From a checkpoint of a small transformer trained on Wikipedia.
Size: 17 layers, width 192, 2 heads of 96, MLP 768 squared ReLU, 9.01M parameters.
Architecture: LayerNorm before each block, rotary positions, no biases in attention or MLP, untied embeddings, normalized queries and keys.
Training: a variant of Adam for these matrices, 131M tokens.
MLP neurons of a small language model. Each row is named by its layer, matrix (up: input weights) and neuron, and shows model dimensions 48-175. Each number is 500 + 25 x the weight over its row's rms, rounded and kept within 0 to 999. Numbers have three digits each.
After each neuron's rows, "fires on" lists the tokens most often at its 100 highest values on Wikipedia text that the model never trained on.

L2.up32:514498512543491475499540484469519521436495509501518432517469488528481481451504451471488507521448500491525472526508522506508507525487502468523444484510491507491498532509519486492519468510521517508509536501492504478536489491539510523477497525548525542493505528502457533492491468482505524516498508556523531511503578439508534520510479522503516499509486502517483511577457494488505535475492
fires on: "t ", ",", "of ", "W ", "3 "

L3.up321:501510540519488508525523480500487505508487517483517495496477473493508484513506457467462524508535520522490505562536474533519510467500492458510463484495463523480520534485474467521502473482448474468533525511485535495493532524503488509558472462507541530469520518536515469552537492514484502503473488482463496494471475481531491504488464479470506540492477479495480518509493483490464516533526
fires on: "s ", "all ", "ver ", "on ", "by ", "ish "

L7.up512:527471476521467497505528483455521456448488498529525456535479515510525476508485476526499514485488516501504499470491489484506479559464472512501480513512512485468496492524530512470479492526518491488555503505465501482514511503509494512511501433471491455455481514525480482558513497492483464477541514512541506510511513440497506553506457490504500494528520482466504518504482508470469484507505
fires on: "1", "3", "2", "4", "century"

L11.up484:514543545476523504500486510496538486487495532533481490487500499457519467499500485530466512560515506480472495484527478491551504510532528519471447496484535548510490469519475512500547490496513476560476447473509506523507515474472499449515510478483492494495461519511474492492524501476498503484486504487482505518538514521448448505493489491506481477498455509508540538481495469537482501484493
fires on: "B", "W", "Cl", "F", "St"

L12.up717:501522527526517512479501494498557479563496488475519514464492498505539531502496482456517502497486504512492501519481510456492492552510489507461421506478447475518518495540494513476491506542481522518507498507484473507516518527479479495502490456535546499492495491492509473532495516518520502543536529517484527480479550478514476487516446504479538517515533522526524456498452504534498521500513
fires on: "and ", "-", "/"

L9.up636:448483480502460493498508511493501459482491518529502592487514498487525474517507523489504527505464483492528513512467555471500499500478485470477490483544479550524533466519496576481457491466484504519537477507480502526491517480529506516541517518478512473560474477494470508504513510497473488505498489520501519521486505480497452471464506536495470469521515518496535514495496479491474535500535
fires on: "y", "ay", "Sy", "An", "Ar", "ary"

L3.up408:513517483505512504471510507512518493486498548471446491445515493484514525455508474491565477481524506470542508467496537491534509512479493514510512465494499559462529502533496474498482502497522518511528513525463516510489493544483519466562557559487509524476497517507423518509519526495539477485525531533530520479521518483506476534498468478519543509506501494521503468520468508518518475510503
fires on: ". ", "art", "ers "

L7.up455:462463493519516522495522507494515483506466501467468519534493491566527499430528495486529492522482464498509485515473504477515538514532513470504475444521499493434490543551487465543500499514548473524492488474517480543505483507541527526459465532548503443492484478519493506519509517491515458491464492486529512503520534505482510517470500473500514499493528528535500495546512519529544483510500
fires on: "200", "202", "#", "196", "195", "193"

L6.up262:451525487504498517498557523514439521524534436458444502460514497483489483486480506468542475509523476525511455519522533471532507554548476507511486510528467555515488448511486482496466444496473502504508494538493511532499564511462513516508465510528502526521503505494460522497517503487469509518507504509524490468544503451499486470493506498511490500525459506494454470522478515528488532493511
fires on: "oc", "ig", "ic", "ac"

L5.up259:489522517521529523505514521493474476462498489468509467488468489521492514476505456511525501484522483490492483498504500535500470483515476496490440521508477499467488493498536521480495476495507531494487453493572533506470495465489490485470529444510533528514540498468496510476535510451514496478531515445539496476534487510478472523493536533491500541483494493535449505506516490523491523514467
fires on: "in ", "as ", "side ", "western "

L6.up614:541494527494518508491524471522524481491421487493493500487498481495512513505533481507448518515472502475528480479500473502530465510434507495508433494456522465519464507531496563495493492495482507543509505499514508528460484466474518496502538484493525472492541484467501515476524466489538471482515485423502493491467502505488532479487526494513486477491509539522516484520482516543542526509522
fires on: "e", "ab", "el", "an", "er", "en"

L6.up117:472502490475507475500499484522480485516483502453478477469459532480504482480488456469450517472519524504566519526504479524474501516494544472488488495553530512496509498499481504487501500506525505495499485516494529464508465492474534497511523479526499487523479549512510495572507499509486452451526507524483538476516509541512480480510478479507519458503472476505550486526474526571469512507510
fires on: "ch", "qu", "c", "9", "8", "6"

L6.up162:491507478513542508475522473495532479512481472435505488481466521528495529455491444512493528488504505508502530512516506488516488517521482526507510516537497499471508510521486468489497489484549485508521505451503468483508494520522526494486504506533512545509489512500478511547505492478482419448536521492491538487509518536509446437476495451488536460478464453519519504524469534523489492514522
fires on: "–", "°", "9", "6"

L3.up230:519478500523525489496492522508506485501540518457513538492469555528486526478501451509499497481510488530497514513501499496477496504513476526504479479519519499540468489535488508460539477511487533505480472489552544506492513496484456522473450512534497508519490502463481497494512478469521478521475527501497529496542533527473518504495564469480488462534516499502552451508500504524521477498478
fires on: "an "

L8.up496:536490493474572502494513461509504463479476540479537480488473471501511451468514496524519517489457514466566468526490500539530503458479471512500507466503515483502518536531470511449528508515513512486484490480534546512543514477482516456452503480554523468473471539481499538535497482476490506494516505483527496491528489477515490473482463494499478492487507506470485462527469502517532517546506
fires on: "by ", "aged ", "pr", "re", ": "

L10.up629:488512500486491530461497499537467524472494503565537526510505469547441535493511522471489521419467482528504504519501474476526508552517549450508477515503496508503500487528537488497540505513493521494517502516539489504508459478472496476475518515507485508508469501484476504508518495475448474484499513492505482512446507493526500464516497493517521519490523523531509523536510502495520494525526
fires on: "(", "as", "es"

L12.up58:506463492520491523495496443441533433456453524477531474528459466519493483496513496516478469483465484522559469513507508531509520464503519457509507510540446489493530496534503506476499498509500485490496490488505535521506457481482501463452543461479496523510528517489501526527476523479476486501494517559502544501501548474533486513486535515500496474531492505500505526549461501496491495508497
fires on: ",", "aged ", "W ", "of ", ": "

L3.up472:470484518515475527521472507480552515522481502521483501528541465509559511505509478522498491457500457456523498498547455493532514488507562525506519519493499491511484501501531531483465485505515479522521489505503541476515466476468496429465532513490493543481500525480493471511522490486516475474479509491556513482445469442523482522515501493547493472482489531496509502492497485525493485541492
fires on: "way ", "able ", "ext ", "ce ", "ability ", "work "

L3.up161:463500521487510502495470516516480491484448531520477522480514455493565528527481500530549471488487440493499482486529501483545518454518516510478452448509484519537495530486493511542486495503499485524532516534482529473531528490474523433458517493483526522479539524509468491507526475511502460474503525508549491510502475488486472527475487508505483501494467505489450512486520504510469510491466
fires on: "able ", "ady ", "ant ", "ability ", "posed ", "ed "

L8.up181:485503481518537503486495521537536499504524500513493551539484488525478510477503514522492542511508519498499505500504443452497469531509499511549513510507495496481492472482508501469556503482432504492507489460491535540528498511473512462510515489511491481482491505478473517505511527474428515477514483509525510459478486534490477519493488499530541460498497538528459499525511494493561495488493
fires on: "– ", "| ", "and ", ": ", "- "

L8.up385:476495477487501474493469478460511518485514539511539512529509476466517506503496458516523514486540489481500523509480495537529482483497500494548493508508519480472518481464474523437500466453550523472542553478520522528550498472488504420458453554505480511538490505510522514520501496521464494475487491488528526508515475480509460487496468481485500493475507515515472472527488548518524525477498
fires on: ")", "-", "th", "of ", "c", "and "

L9.up743:491491543516480497503497477491480448497533534451574473502499511478483518470519474498520488528470491468533457567491485537500506462521473514480458510493502511488510536508515527492529503523517517491491516466484550510512502508487530489492468487508542534542491472514493504506529546503508506512518529520537511479471522497481517496548490506491512509503496486505488491542482499476525517501501
fires on: "+", "F ", "−"

L3.up16:492467490496509497488506481507521501473486469502501528459504489495472501419514488488527454498509528494527490473513505474494451527452508582472463487551542520472489530513455481537497505511530484496529506497474500510528506533506516536505494462501497524459498485506487520546517529472477467517503522470470520500490503522487498522498478466492521448517503537508474463528473465523502450512515
fires on: "ri", ". ", "an ", "ed ", "im "

L2.up479:501507473476513516498510470478504506503473480504498484478475484461514485452457494474519492509491504509490500514521505504497486532492497503537480510479521484529522475522536465529514478510549497469518547507466470469483485520491461491509495485542522513479489499521463557464538528463472469466531535526524539487476493512494484502470452528522553524478524523498470490542532512492531533519504
fires on: "at ", "ative ", "ke ", "ot ", "all ", "on "

L5.up496:470491458513496469500470534500448488529498562501443503482516507528495499506488495519480517471484526474500491528530483512521512465512485566483495465494469461505479455484496457497526498477511510438500466476531512536503484523524501429502501444470523473508517497487481486512536558489457487510510511481493507515493506542495523531475508491531508475508532481481503506530496487537481517528491
fires on: "more ", "most ", "has ", "less "

L3.up430:539525532515522468546492523482489511571492503465474477447495492455513497493537472548526520486484489507516498516529538490478492484467517525476493483493483535481472512471488503511497470470463476513519473494495513472543514540500510485476486535493521540494479528510474456498523458454454517560494530525469551498533509497498526465523485499510520511474549467488488522475497470495502498482482
fires on: "of ", "it", "a "

L5.up283:513490496490517469536452504512486511505543504477507532520502483499519480481517495501465495513446536500498528528491471510486458503503508504554507487477497519535518511534555480489540513540490460489500484486523525541533481497491503438484472467540484472498473514469477477494487461480510501471502500540501497474507501531485534513506549459541470482477470539498487485525517471501529484499493
fires on: "| ", ", ", "started ", "- ", " ", "began "

L2.up285:481537482510476546450544501488514486517491456529484516475513488465473482519496526462493501473540479510524480517488527469506512555502550469472493511498506497501442465492513481499468486508533509482518533497495504482508491541501494496467556496522495493483474509524490509484519495470468489541484550490522545496456488486494463512504463542543529529501534524491524476455476461477541494498560
fires on: "all ", " ", "ed", "on ", "of ", "using "

L12.up49:484521487507482478478523497510535467508505501528465491457516450461471540495468509497508500526496506527499487502485420508448501482471452496525507522560515525470504527524491473477562490510475512488514496506479520495505511496443517509505545469529503470478470477494492505521540525474476480515492472512520514488486514497514492507472469541566526442490505505543478562544521539510462513491526
fires on: ", ", "re", "j", "; ", "l", "-"

L3.up528:437489475487534488487532501537492510506528485533506511503472440459499517516480470513491460476495508456531523551538474514498489506510529490489458461470468480433492504496465507523434472480471493486516532534480526484492514494520500483520522491523523548450485534486464475545527509512489526524486529536548521464448465471539490460490459501510517520477487501498473483521509494494483504483523
fires on: "ate ", "eg", "all ", "or ", "der ", "by "

L3.up283:541490463486511508492532497496518486515494495512475506466526490517525511446527488515527537540500496471524494485480508475501471495444502539509513483463524501481554515532504510488495489492536495564538505489515513471546526531492522511514501499500496498468500478470471536520522489482475474514486488534503468506494486507497493466504469508533504483521506552505482509529453487461556475480464
fires on: "| ", ". "

L7.up350:469475465489502514480501498483452477500513545513448524489472545487555504530518454483514483479511462504499482469455513454484466477526539525510455477526518525495486457529456457487458504493518481484514469541480522510500483500503531493481541505501515504502538515517474467521508436461524509517492496493514507480539498517508469487486519507498519502505528508511523497545494502536511445480433
fires on: "have ", "has "

L2.up755:489459476489514439512510501502480484469504474488496524489515472470530474489493481552487506488493522520518459525507489493497464525474527471500478540483487519500530455504474491533412506499489512509535537517481503486478499492547447490508533527512491508482510507517487520484486501491508483517518519535489542488430494490523489515504472516464539480476530499535483459485508516481486495506527
fires on: "an ", "ar ", "or ", "ing ", "and ", "all "

L5.up734:471475494465512516502490497507489445445489532502472461513530495506490474532518491541482546458490499519523501528452468465524510527508512480542533476506485462493523502472521542452457473543465499493508522526481502497536522476510501535553492436527493482477481475504475508565500446448511479468527498465492492496511446504522496507479470480492488501528480469507526521497477490528481448502552
fires on: "1", "186", "ol", "4", "3", "7"

L12.up714:558525474490477498486531506498491472508523471535468540521489458539503530478518493493508542502507513520505495538511518522524505455515494496501490481502494504487504531480519514504501463518495513471498498514476549468497496483511465496474550459532511509465517537503480560471492478503511445521489534508492501457510457507478521506509472510525507547513556534481531512535494493503507552527517
fires on: "al", "il", "fr", "ar", "ol", "un"

L5.up365:525502488493534504486495512487506438506504498469482481492467525519512473491526497536515519510587510477524481533482481513510484508480516473514517512554513487479542480519424465498505510489522510489509488478526519470514505513522579496488492489558491500524504494509502489548494507482488452499494530515550543491494492558472441505494484480523517428513477482504543466500471533568536516515464
fires on: "from ", ": ", "6", "9", "0", "8"

L6.up324:474511484543486480553502492503481497489510502480462497487506548546493513480519506487463525543497524543500449518501472510503477448499478530528514511516462484501447491481473470489520465514483552529484552474539502513491520464542530515456451463510496497534467488478484525491532517492495449467512506455495523505516509525496523475511513528474516459456471489531504484529483506490481480506512
fires on: "de ", "La ", "u ", "es ", "la "

L9.up349:460513462496506516498519523551501518499464501504465540567540491493500494476530489485499440500544474435527473503528505487507505484491503497488506482497472489490529510511547505479502474475483502462507537514454527529477493477536480476498507460508503483543509510482453471504539509508451471538483509511531499482503493491505505535477483526508495439472548517502463516491503542467528521475487
fires on: "y", "'", "ic", "tim", "li", "medi"

L12.up219:520513498488501515494478530523492489529461515474522537480504523481512475466536467496518519523514500478513486505491490484511504532518485487483481539534497510465527491480454428507508476488488464478508492502484515505528459455476470501509503507517504483519509505528490451537518493502481542480508499531526544492534496497514463520542447479523519481502510515475514506508504505478501526437504
fires on: "m", "l", "om", "bl", "n", "ar"

L6.up468:476495499514479505519547511512475512504525501444474496500526437498490471511485484465538548562538504457524451489530517471542475503513485537504530471521511525489522549503461438510522477464465503487502497518450494515494514504485477479519547468498500526495511511512480518494502456464491479548480524530494506508477485504551501501488500523488515493496517516514495494524458500491518503506522
fires on: "ar", "on", "ac", "il", "ic", "az"

L2.up57:513458526470510469523507524539506525505463478534461515516466480524484496490479497510537513484490474513480520495503485520486504463562538475469481444451462543549476495522483527541520497511515516518526449535549538519449460455502519489498508502522499509533553507500459505537546493462506466523501482491528486488523495489483482500496474487485465543520491488504456527532494517507512526492523
fires on: "would ", "will ", "did ", "could ", "can "

L8.up123:496514486536531476498469508489464478491511535483467539521516514562554481516496469506511513502491502520522497528478520508538507491498487511501536467535494467509480484490525522506504492515504536514489508490511515483488443474567493520499494470505477448536485511514472511500499459486534479482529496501493564514515493513519492496498458509470520497434467485530473482506493496463469517515473
fires on: "de ", "La ", "u ", "e ", "la "

L10.up35:497544540513497497500524535500506496526486484499505574479499492499471494491471510506516507436483483523506461503539517462470464456501493480479493517515522510510476576477468459511509516469471480482523474496452530513502509463535508503533462448513504528540498524473523512465530521451493511478529511531519509525475468482481475487483459529505518504537496513511464507514461473479473504563470
fires on: "ar", "Car", "on", "Ar", "Mon", "Mar"

L6.up606:522495483489539515556526488488493466509449553523448521516521508453536469485496557516536505424505498481498498495511495474495479521516494483492497498472519485511548487498530504477519493490522497482523501456496506501476491520505486479549490507510505494520533547514456457491502494477487494519524535512499548521500427531509491499470507516448549479528503524536489466508519470524528515574514
fires on: "\n", "ad", "\n\n", "az", "et ", "ank"

L2.up350:481476454531538494507494506504452473529500487492478516452509515522486487474497459493508514500493489485526502519538513459469459481501532522481489495502491519544448522538519481540516470461500494527531492483508475514529493508462492477456488470493524490491525495467445467512538503474499469520508540564505522497513563535470447480470512465505487488495510495530537478502513505518481503519439
fires on: "an ", "ek "

L5.up115:493478490507541460500518519515486516506516516493477564513499519518476518465544471450536502484505493484499524516524523490496470477474493516470517502534491469540481508527465539520500514502454514453486470488535544551471486482479523517522500464492510472502493487520452519474534507468485465501490462509506496517550525523485505494489534507502487522495495538519501496531502495542458480527484
fires on: "on ", "an ", "of ", "An ", "in "

L8.up679:494471478518455473503529507524503507530463457499488520494481485502482503475502511487511520508491495499526510513548501485480492524536480485543443521564501529511496532534481460515514478511450475456492524500530531519526504495476477520499569461546496499472487485434507468525510489503501499484475522543520541505490501520518476527484473491547503503514528473463533495522493485518516523499531
fires on: "p", "m", "l", "s", "; ", ". "

L6.up62:486493481489502525516507479494511474473462514478462485511463485493521493491518464489511508484520524481483459536502545497460456484484491519520451502554520500518533530513521533528472496483523428496511510517465505494479470511551486478461483481466502550500473524479487497491508528531476500447450456522475512501486498516512475491513494519473473511494519495490515508529484508544535505496457
fires on: "all", "C", "ank", "ob", "T"

L3.up41:476485513532521474508525509533492490529510466477476518518538469491458496489539502517474491449467513518503487501513488507504483501468489537540492445456483509490535531522508490461543502510540541501498512545497503483530515464494422449479489458556489519459505491506493483509509483468498512465497532502521526475524470447507517508510496486508480474473472523507494506506531510501517501464500
fires on: "er ", " ", "ter ", "ant ", "| ", "/ "

L7.up593:545498493509529533512523521510492529511516473482470514555481497504529490474490480519479510495524533499496438505533543467514516541481518489525502514498470479493491519498517540477462467479508501508500510507459487518525497475496452460506488468529511465502494546466497474499544491482488505534480488499519487511511435525561545489480497533493463479469528497516447495492506527521505536520497
fires on: "ic", "-", "e", "b", "music", "y"

L5.up444:525458493530506529490509526487500479511491526475465483499485529522498512469477476513515505486507513484541495524505476506494501494517534512452477505528544532507498475526485515461521517476528515477498473432539561476477516453501492553479499503551490497540507544469478492547503475525496501482475527513527565491514491517467493475486541468488514502543511494490549482499480534540481517530485
fires on: "0", "6", "8", "5", "3", "4"

L5.up603:522471476515451491493503477481478450512476478538520568494500530502481442469515479502512529489470544528519475497497551496494440501483512484496508491553491470501502525531486507521533478420475460504518518509509509547487509475512500503499522496444552499517495480453503497507530473463484452503514469551497512496488502480469491519488484553526501487494519521486460482492501471469520493503484
fires on: "An", "Franc", "Fran", "Ar", "ar", "o"

L5.up276:490474431501506504496533540514425533484464516473515484503464511475513462487498490520545542496522500453501507502479497514509476477504485511493505470547456474484518502462520512485542471494502500500509469527544511555503455485505521502479545501501475531537529514484506533495506493474491472435539461501531498517527558492468492515496519525474494513540493502470537502503485460511488502516512
fires on: "as ", "on ", "ug"

L2.up370:486521484478536514482494507510503487530503509445506534526464476545488533487522476502506481530479537510508479492535545494541496494512504451461483452519466468494488512554529542531482471527539515522491509516472508518493501500521500482500577502475536511517491501483486525507527512505508509490469499519487488536532515489561476501468496494534490505461454520494502529524458486545519506495460
fires on: "The ", "\"", "TV ", "album ", "A "

L7.up724:470519475503498450483510529487504508509562514457478527475498520452509529502535451568485449500483527486547472541502515507497517497459496502486508481518509536474504496474517508548486466438512507485495507473486520517497477478510506495505502489522479551481468509544461489466510482468468515524497536521512521499537527492550553469482488507529538492483494505508443474524486477511511508511501
fires on: "of ", "to ", "et", "pec", "emor"

L6.up603:540486487498485454515491485546552445507503507428498506511474473531525545496512452534539483531489491504493475519506484540511498493498501467461520441520525478529477515511521524479493473539530518479497481482450524494493502468513527471511532485477519466516476537504503522533511477475489516484493481503501461530505500529526496534475506530481504514478452521493510465539437535509521480480487
fires on: "The ", "\"", "A ", "Best ", "this "

L9.up286:534517475488522486502511544507480398488491468481505510507463484546505501489466488487507525491504530520526504516474521475547502530518540436507457493502486529472486540474464499504472472543493464531513482493463506503489438498514493517495473499524507507492438484504471530529485449492457478512521483509491499519495505490460535471454477484483545449525504495513507501540531497551533488454513
fires on: "199", "196", "195", "197", "u"

L3.up506:485464509459450546487522492513541483503516542487492513474530509527511490440523484483564495500483512469551472507490508532523490493458513520494517476478522532463490509500509497511492479485502485532550526525487480524538517547465482490516527524470531507517508498469486493515560495484537456514516510506498479524459502518490504472504510507526468498531471520477443530532484469478511487484492
fires on: ". ", "ati", ".", "ady ", "rang"

L3.up31:563468485502521485504521497470502547489504515507502483490498487523527508455478484474493488586475494509514497509496503477516474487454487514514470517475528526449502478531516425490457509452541488476546491506499505468544470530503517508488499513519501509481488516494460469513527490507459480530507522528498473470517505494459504464553473470510494517503539535512514470483471554513551522507497
fires on: "| ", "|"

L12.up675:478504498525478479499533476524510449478478540485495520521491470504488522473480505457543444507497526490501515523477454470477486430491517441538496463527504464507482502530463522528534476508461454457497482473501542519499485525514508484505485474470555526536514532490515495512514535530501484503510515497484517503534516506535517546497515495526517511521511462529542515498451497525474524510540
fires on: "| ", "ib", "g", "reg", "am", "ood"

L2.up764:540489517478497509511507488496484491514515530478508477443481509477505500461543482491491479479525522505502485510512519473506485470466506566491504464466508492506498501534506499498525477497495510516538518475514480516547535469478500459502485491492522484498460496480448501489547467482484450546507560529440496531497503523503554440539506482518495477493450494487465514480489513504517525561479
fires on: "of ", "their "

L10.up748:479527475507510518530505506480484514534531521478523512524510442436490477459458480435545483478480542520517476509515507508492511490521481480492425498523511467528477475508485548518479498485500493503512525498461513554472486539513479494490478480488536532552515527547522503481533506496566483502501483461484515491516511484475527546471528535519512515501467481517482507500501500488493514495506
fires on: "| ", "b", "; ", "\n", "g", "sist"

L2.up244:535483499508527482519505501533474497483506495507482501464489507526484470465510490509523466496482509535501505518498509477503475461492456514481490509526549522530476499541489481539477480507492559468531483484522475568504516529511510505477528458527511483483510512482469504488525497455471514472471531499497550496524543520458485524499510461464534512510515514498496494523502509512471487486467
fires on: "an "

L7.up365:516514512477519465533479512515504501512512488460537469504475531526513492483533432505536517509482530508505500525450508500533473532539457507509407526494479493481495496521487503494521531504483506496513487457457494538498481480491511500545544485513563475519516492447523525509509500484487521480504520541457508532521509501479472527505494521507502512468502512559485496526435528525484501504489
fires on: "and ", "-", "| ", "& ", "; "

L10.up370:525488552496540512536508494506509488514511542485486484455485494472488479503505460481516489548496452460460502517555456490533494499472489522457461449493494530509490482523514505523557472530468502516497503534517560533505510497517506476542470491510498514512501525517513444515495503480479472450498493485487538468538470554479470519443454471502517444490528487513483541499491517518475493502463
fires on: "F", "B", ": ", "6"

L10.up239:515515472509525488492485497498531516505559526530496501496503469500503495469534510495573496489479509485508494514517487495503523521509494545501478504498484536533528514500535473477508485473495516493559466482507481506529482485482425450436443505471519496526515493509504499490493532492449487477505500466518516478527525507531466488525519490447487543423503458505469495522471545505502472515508
fires on: "non", "-", "and ", "under", "t", "south"

L5.up733:498465478505485483541464538521518521491495490531461547545519522488489488508500533514449537448439493519495488473467466501527558492519460512478512500472488494568520482519521458498507492517492477448520509510497512521482480491528492510510502495479538481503489504463469488542528520492465508475509507479532486526472495531525519513454494505544512502526527535466502498512468505491495553534513
fires on: "more ", "most ", "Az", "was ", "; ", "ast "

L3.up270:512467481521528512493494485518470497523487476483500507492467542511487488467483504541507484553487514532513475484522480484547486519472472519479503521489513494496474511507514489486550483521488523486505467466495497498516467523500484496490498497490501461537494516521484437492515486478467474482486532505510537493472515527489514473499480475464489523510511466518549485463491527523485488510461
fires on: "an ", "a ", "/"

L5.up510:524468501534506477475478456500539452480474502467539461473470452449509495473475467554496471494522471510523482527486500473496502446507498537505500480527489521471546515502478496471520479510478497480498514472515529479528531448536501495510521501531496520520507519459484512552481501494483468466445509505514530502504534516511497499522517484500467490541486488516532529510480520541473489515472
fires on: "aged ", "j", "dr", "ing ", "age ", ": "

L5.up489:457487504537536525482509505526478488489480470483464498539528490511474486441489502538474541504538498518508507527483475517494506481497465483497512520495539508534483504477544501450540499500464532467516543489533499516489476479515500534456477504512483479498481465499465496463532488491498487481536519490556492458476491531501518487535521463476486465484521487491492478532493505533509491467491
fires on: "de ", "e ", "l", "u ", "'", "es "

L7.up219:511478497511507495500524519503475479488491509514465483544537531491501488513497536534514550446496471521488495515475520509547498518508450470506504555484516502483466466520512493473468472514492516498525521502477496496500497491497480459512512498483491506470500545543494479504508475480518551486536535515562507482502441482524497464488500530467469498455544518524469510471528503499506528518514
fires on: "\n\n", "of ", "in ", "\n", "the "

L7.up604:469522488504472518523513510529530529500514514489491501498493550510481532503528485449485519444479492486524489510500491505515486520495524489504489492500462497521514516486474506478485471512487538458521519520509554578500486527489501460493499492545475506486493516492467518459486510482477509468444498520518496489496496519535502479515485511475562522504516574495479469542507496485504516544490
fires on: "in ", "for ", "of ", "with ", "under "

L5.up77:504482499495494502520559505495548489499490467475482502517516509462498502476501508511513547498480472476473474493482514512490510537468457503530533504494499509463479517544501495504490496506532506555502527532516542570491472467517486541531512444489541448511462515486514505515504513483521480471478536526539540492483524511537536505516474493489533507478429450517536531496503467511504487523529
fires on: "with ", "h", "ae", "ash", ": "

L10.up703:483509516535520526547517502482502494449525571484517516527466493484511483459498492465486492486490481516513496494502521524523515517506516483470493481497491532459465513479496511501501495503517510483486463488489524495497522481499490451464486498519511530517518502519459486521508567532510531472509490522550481485486510483501491496509444455485508500487527492551496504547490480536481476472518
fires on: "-", "Ste", "ou", "eng", "+"

L5.up567:490496490506482495472519482499505470446480485491500489489515556473527489497489470502481505470457520486518479525479487494555521552506504499509527487490477493448501505496507470492487456488522504506550532533514528560542517469528442468500525476520489523517499535497513451497534499506487477478475504539518480509453521472526526488545456501509493530493510468530486514463486487508498511475516
fires on: "e", "ae", ": ", "of ", "ia", "gen"

L5.up629:488503485483475499506485547491509511538557516476493503522528461525476511479534503470539507464479509480503502508506472490489483511520500546474460510536455473476480515475448500509495505482491498481498491500485535532520483523523486497481512497519515478455510529489442494464487472480495497490474470471490510433513506505489469501539520510479556495463496545479503463524507520529493463492495
fires on: "- ", "of ", "and ", "in ", "with ", "on "

L5.up618:480537466532514503483478522509496512523487512474480494481494500480523519463515465505527524475545495509554489507494509510508518488501546505478470493505527517506487460484466472462498501507502513487496480506457519513533487532481531479494501531522495515530473536489481533479521519499462463467508503511530516477517503564450469500470497524486539466486488502506527516492498537547506491536476
fires on: "from ", "9", "8", "6", "0", "ch"

L3.up504:523486481463519559482495465505518487494491510508473493489513510498479477446497486487547498502478508493510437527488532478538463492497532512503519496492531511442524534492472515491482488511521508525526514474486520525524514522473524502539499506541514519524491525491439522543546475466515483514514537538492495507487486515473500514502459506473465493541477511532455511483477453477511457487460
fires on: ". ", "ip"

L6.up467:546492473474502532515526490499504483542462492488438517508465483486524512485499462492485541478477493468500484493502508537492470487459531491493464514536549468493498561503548496467511495522499496485509493478489503487498502521510528487488509443486516574466477525510478499480519470508508482470527502500499522493460457502502523445473495486496541531518519547496511502487488492548549490507530
fires on: "ol", "all", "un", "an", "ab", "ank"

L5.up149:541482524491521477509504519509510531479485537549482529491471485522485525487479483477493539513504501511446485534513528509507548491475485464485504458488490486514465502526493542529528485527502543465508486551498507561501478478515448495495469455507546530498522519493456534541516502504527495512482509475459514525510501499485538501471483530479447509536459500519478531528480516484522512469520
fires on: "would ", "can ", "t ", "will ", "I "